{
  "activation": "geglu",
  "positions": "rope",
  "decay_fraction": 0.618,
  "batch_tokens": 16384,
  "train_tokens": 130900000,
  "steps": 7990
}
MLP neurons of a small language model. Each row is named by its layer, matrix (gate and up: input weights) and neuron, and shows model dimensions 96-159. Each number is 128 + 24 x the weight over its row's rms, rounded and kept within 0 to 255. A neuron's up and down rows have the sign that makes its largest values positive.
Before each neuron's rows, "fires in" lists the words (lower case) most often at its 100 highest values on Wikipedia text that the model never trained on.

fires in: "original", "paul", "population", "digital", "pirnie"
L2.gate299 [146 121 123  97 114 151 131 143 137 158 156 131  95  74 120 116 127 126 117 180 133 138 134 153  99 111 141 183  89 120 113 130 162 138 113 146 127 104 105 154 145 129 116 137 170 125  89  67 135 108 122  95 117 117 163 141 116 155  93 120 151 119 154 135]
L2.up299 [120 103  89 108  95 161 140 139 148 109 132 153 108 120 113 135 144 102  75 118 118 142 144 131 113 141 148 175 137 129 103 206 136 128 135 115  90 110 151 145 103  96 150 120 109 135 114 103 134 118 124 113  86 127 139 139 125  98 134 149 113 142 147 134]

fires in: "between", "which", "are", "were", "all", "both"
L2.gate353 [129 154 138 146 153  98 117 166 122 108 132  67 116 111 165 140  93 123 117 136 104 151 154 120 119 125 125 172 156 145 180 137 136 111 139 111 135 144 146 103 136 103  98 153 136 169 132 110 100 186 141 118 116 143 117 136 121 118 147 162 105 180 119 157]
L2.up353 [123 138 141 105 162 139 114 116 116 166 165 129 112  93 143 150 119 130 127  80 128 124 145 113 139 195 161 129 136 175 140 117 187 113 142 126 146 138 130  87 152 115  95 129 161 177 142 124  97 150 146 137 103 125 124  91 154 107 121 140 114 114 127 109]

fires in: "born", "based", "but"
L3.gate118 [143 134 149 153 152  85 128 138 177 121 120 134 130  89 144 126 125 125 134 123  98  76 110 143 131 149 113 106 134 133 158 149 108  89 117 160 130  62  99 132 154 164 127 137 176 160 107 134 119 128  88 130 130  89 116 147 105 138 128 136 133 149 119 151]
L3.up118 [112 162 140 133 126 115 122 118 121 114 133 150  83 127 142 147 118 134 140 143 143 100 168 149 120 138 124 138 101 107 177 140 110 159 183 151 115  71 143 124 124 123 113 135 185 150 111 123 151 115 114  99 123 154 137 140 122  91 108 175 177 102 103 142]

fires in: "known", "however", "fellow", "below", "tower", "fellowship"
L2.gate185 [114 117 151 171 125 113 160 114 103  99 161 133  99 118 105 114 116 156 110 139 157 197 170 121 115 141 134 114 120 137 111 123 108  99 166 124 133  97 175 129 138 131 111 118  69 101 136 141 133 137 119 102 141 116 130 155  69 130 106 119  85 155 138 122]
L2.up185 [125 139 126 177 149 132 126 101 114 132 148 167  95 117 114 127 107 124 218 106  82 133 122 133 103 146 157 140 118 116 122  84 108 101 137 124 112 125 146 111 143 108 140 121 152 122 142 117 121 150  89 130 111 143 122 127 121 124 112 103 114 128 147 118]

fires in: "including", "according", "included", "agency", "include"
L3.gate43 [106 127 123 151  85 123 104 153 145 122  97 146  86 107  97 120  81 147 116 127 171 130  81 115  83 111 126 103 158 133 171  82 158 133 124 134 122 139 117 134 126 104 157 132  87 141 102 167 124 141 125  97 129 142 103 108 135 120  96 104  91 137 148 107]
L3.up43 [131 164 101 155 139 121 111 131 120 105 110 173 117 135 133 161 147 147  88 137 141  80 113 124 145  83 140 138 120 179 111 118 135 145 107 135 139 149 142 149 164 111 153 162 145 115 150 172  85 184 125 130 179 130 115 137 153 129 113 143 112 123 188 160]

fires in: "the", "international", "its", "internal", "initiative"
L2.gate271 [138 143  72 151 146 117 114 142 112  88 114 124 137 144 127 137  99 146 148 156 126 169 108 137 157  99 134 124 119 127 116  91 150 146  80 171 133 176 151  91 139 124 164  76 168 155 160 120 170 111 149 112 136 138 115 138 160 118 150 133 139 105 120 155]
L2.up271 [139 134 134  97 159 117 107 106 165 114 127 118 110  99  94  96 148 120 167  98 118  77 119 121 105 163 169 114 112  87 160 135 125 107 130  99 123  70 107  96 147 141 117 119 150 136 123 165  83 143 104 152 154 101 135 103 148 113 114 113  87 138 145 134]

fires in: "the"
L3.gate193 [135 114 141  90  98 124 101 130 150 134 127 105 148 103 127  97  98 159 126 106 120 128 141 156 130 155 132 108 190  81 111 147 145 118 130  85 120 151 109  76 130 139 149 145 124 139 104 151 156  91 129 126 114 114 176 116 137 118  88 102 121 130 126 146]
L3.up193 [147 129 120 145 133  82 116 128  90 126 143  99 147 140 137  95 151 156 171 130 125 133 163 154 133 130 122 109 138 134 113 132 131 129 145 144 140 121 138 163 130 116  83 154 153  93 137 120 172 131  74 119 108 122 128 110 111  95  74 163 133  96 142 142]

fires in: "more", "due", "while", "robert", "close", "queen"
L2.gate192 [ 84  79 127 125 127 102 133 164 158 150 106  78 124  96 120 120 132  92 130 123 148  70 119 103 135 103  76 136 124 120 143 163 152 116 143 136 137 146 123 135 127 130 159 120  83  63 133 106 127 148 145 161 110 148 121 162 138 121 119 106 112 149 145 169]
L2.up192 [120  63 136 144 124 143 146 139 134 118 116 114 150 147  94 132 138 125 102  85 124 135 103 115  83  93 126 154 151 151 114 121 142  92 102 138 137 118 101 114 160 117 155  98 102 127 135 154 103 125 143 126 127 121 143 158 130 127 106  97  95 124 114 139]

fires in: "was", "had", "who"
L2.gate0 [115 141 161  91 113 134 150 137 134 113 125 132 127 117 125 142 157  78 125 121  95 171  97 136 128  79 114  92 147 162 168 140 109 166  93 149 136 140 149  97 119 142 117 177 146 124 136 138 123 170 156 130 155 119 120 122 131 129 123 113 133 113  77 117]
L2.up0 [ 95 129 120 158 144 132  97 149 122 107 111 130 122  94 150 100 116 129  83 121 125 127 157 150 101  98 104 120 148 117 178 109 106 176 131 172 157 134 174 104 123 164 156  99 126 104 104 107 155 125 113 103 120  76 149 122 118 166 138 123 113 118 154 112]

fires in: "the"
L2.gate424 [136 121 118 108  95 169  77 165 131 109 124  89  94  96 123 125 109 155 118 117  93  79 149  46 160  96 147 120 166 124 135 170 125 121 153 143 135 159 121 171 116 148 118 109 116 163  87 129 152 178  91  97 115 133 121 105 108 145 113 156 121 117 125 140]
L2.up424 [102 141 131  81 125 130 114 124 177 148 131  82 100 127  99 102 141 186 146 126 108 111 137 100 151  94 129 145 151 157 108 142  82 197 160 116 137 141 107 117 169 101 125 147 135 130  93 134 126 107 140 116 171  86 178 126 120 140 126 168 141 134 122  87]

fires in: "her", "his"
L3.gate167 [126 155 124 129 114 158 162 117 153  97 140 106 158 123 103 124  92 191 128 129 171 152 152 123 118 124 105 119 129 114 122 151 150  95 122 161 132 113 118 125 152 142  89  86 127 134 133  61 139  68 159 107 128  95 123 158  90 129 118 120 138 128 161 123]
L3.up167 [138 106  94 119 132 143  99 205 120 137 148 101 109 108 134 151 133 128 126 109  63  98 151 114 136 151 143  82 148 168 117 146 142 154 112 138 131 125 122 132 142 125 155 157  89 115 148  93 164 143 149 144 114 141 131 143 155 151 113 142  89 108 115 126]

fires in: "all", "both", "which", "that", "where"
L3.gate234 [111  80 149 119 142 130 124 141  97  95  92 102 117 117 105 141 114 216 133 152 101 143 131 136 122 171 139 103 124 180  92 107 162 114 124 118 111 144 127 146 110 146 150  98 104 140 157 127 155 153 165 127 137 142 118 117 107 126 116 124 117 144 184 141]
L3.up234 [100 166 160  97 155 117 157 140 105 109 175 129  82  95 150 173 121 140 127 119 117 112 112 122 101 141 154 129 159 146 104 117 129 111 157 111 128 158 117 105 130 103 159 145 115 125 104 176 119 133 111 125 139 124 121 122 136 135 114 129 124 140 130 128]

fires in: "more", "less", "close", "role", "like"
L2.gate245 [117 112 142 134 119 150 138 146 137 111 149  60 139  91 126 120 124 101 183  91 172  97 149 111 132 117  88 105 118 139 150 121 125 136 114 137 135 127 123 110 155 102 163  73 128 158 173 150 117 161 120 182 140 109 121 154 146 123 127 128 123 149 124 143]
L2.up245 [114 135 105 137 142 100 154 167 164 132  96 121 121 117 131 115 129 157 144 131 130 122 173 157  64 137 149 128 126 137 119 177 158  95  99 127 115  86 119 111 138 116 131 155 123  90 150 118 102 145 136 123 123 133 158 153 129 115 111 133  90 161 152 121]

fires in: "place", "player", "plot", "places", "placed"
L3.gate372 [148 164 117 147 145 114 127 101 150 133  99 127 111 110 134  97 199 157 113 102 126 115  87 141 140  86 192 158  82 117 123  77 109  70 111 109 108 117 120  67  89 144  93 136  78 129 123 105 150 106 132 138 149  94 117 102 135 135 155 148 100 124 145 132]
L3.up372 [133 141 146 165 139 123 143 115 149 121 132 135 147 111 160 129 163 107  94 113 153 128 152 184 113  84 143 128 101 165 122 124 124 174 120  98  87  76 163 107 118 125 140 128 137 101 172 129 102 137 147 148 150 144 104 137 148 115 138 115 107 123 138 105]

fires in: "her", "his", "s"
L2.gate222 [102 168 137 130 112 162 119  92 125  80 115 126 120 140 136 112 105 142 156 141 153 120 131 139 135 173 158 119 153 173  89 131 137 158 101 142 119 114 127  98 128 163 109  99 167 183 120 116 123  88 117 135 139 127 157 158 111 136 127 117  95 153 164  97]
L2.up222 [171 147  94 129 146 110 117 142 161 107 145  93 155 125 107 125 112 167 122 134 138 132 151 128  91  95 125  98 129 140 171 115 167 130 141 159 141 128 113 127 134 162 113 102 124 126 142 138 180 109 101 191 133 131 144 135 117 113  87 133  75 152 130 166]

fires in: "place", "player", "plot", "hold", "places", "placed"
L2.gate160 [106  87 152 122 113 130 129 117 165 152 130  88 125 148 110 137 160 117 114 130 127 101 134 137 127  77 175  99 143 154 117  97 145 116  92 136 148 107 158 110 143 135  81 138  87 141 136 104 133 120 153 163 143 105 126 122 111 155 123  84 124  95 103 127]
L2.up160 [119 114 160 134 138 198 130 125 129 154 142 121  79  88 139 118 134 120 124 145 148 146 155 142 125  99 134 122 138 146 138  97 178 160 109 115 103 107 138  93 132 133  78 119 122 113 173  95 120 179 138 116  92 174  97 150 122 126 157 170 108 140 133 147]

fires in: "other", "the", "classical"
L2.gate3 [135 104 115  93 128 117 114 137 132 130 127 109 152 146 109  97 120 117 176 121 126 112 152 169 131 122 122 152 134 113 130 142 155  98 147 128 110 159 110 153 121 146 103 181 125 116 110 106 141 149 175 167 111 100  97 103 169 103  88 150 118  97  81 180]
L2.up3 [151 126 120 126  66 109 128 179 151 140 106 108 149 143  76  78 119 110 128  99 120  92 151 110 173 112 120  89 139  79 100 152 119 144 129 122 125 146 149  87 139 133  82 122 145 128 137 131 129 100  88 130 138 138 137 115 106 125 140 156 117 133  77 174]

fires in: "born", "financing", "finance", "finished", "august", "win"
L2.gate67 [131 134 164 110 154 119 129 124 109 159  98 146 103 115 119  86 142 127 119 118 100 134 140  80 180 117  73 167 108 150  98 173 119  88 134 110  74  83 128 133 104 122 159 127 141 107 135  94 142 132 134  78 102  90  77 133 101 136 100 121 144 101 157 124]
L2.up67 [108 118 131 136 139  99 110 111 127 122  81 148  70 104 128 151  90 107 102 152 157 119 167 143 117 148  78 135 150 165 102 139 137 146 136 139 121 119 171 136  88 121 117 141 138 128 128 115 139 158 143 137  91 152 130  98  76 177 108 100 119 100 136 114]

fires in: "the", "species"
L3.gate26 [125 138 105  87 112 116 166 137 143 138  43 112 159  99 133 118 122 136 163 151 107  99  88 138 139 146 139  89 113 125 151  83 107 123 160 147 130 102  99  87 137 126 106 137  95 127 145 129 146 123  95 148 108 107 103 136 146 110 128 135 135 148 127 118]
L3.up26 [171 136 123 129 173  99 101 105 116 165 129 140 119 126 130 130 110 163 187 131 152 178 125 133 129 136 138  99 138 137 114 129 122 113 154 115 136 105 119 164  92 112 101 113 132 133 119  98 145 151 112  98 103 128 134 154 138 109 121 117 159 106 164 131]

fires in: "women", "championship", "championships", "west", "we", "william"
L3.gate23 [ 60 120 136 109 136  98 145 147 134  86  98 146 147 127 107 152 114 148  88 155 166 140 116  98  94 125 148 118 147 140 126 142 106 107 125 122  96 134  57 107 143 136 143  95 135  97 129  93 138 133  67 118 131  92 152 138 111 111 125 122 150 160 147 125]
L3.up23 [117 146 116 116 129 154 146 139  77 151 118 135 206 152 121 141 164 137 117 125  98 130 121 109 140 124 106  77 144 126 104 104  95 163 114 133 125 133 134 110 141 168 110 141 144 104 137 110  70 146 126 121 142 137 126 168 141 147 119  93  74 127  93 152]

fires in: "been", "be", "was"
L3.gate317 [101 143 150 104 123 138 137 141 132 108 116 146 116 124 133 142 118 152  94 123  80 173 127 118 162  71 105  84 141 104 127 109 121 150 124 117 108 102 118 137 162 134  91 115 139 144 111 117 141 144 147 155 151 128 141  89 117 122 135 167 120 180 109 139]
L3.up317 [ 85 156 164  87 129 146 120 186 153 142 109 164 118  80 101 152 117 135 125 106 118 147 137 101 150  91 121  69 139 114 124 121 104 152 129 105 131 139 172 112 144 173 162  93 132 104 154 129 101 172 134  99 127 103 161 140 116 123 156 156 128 135 119 122]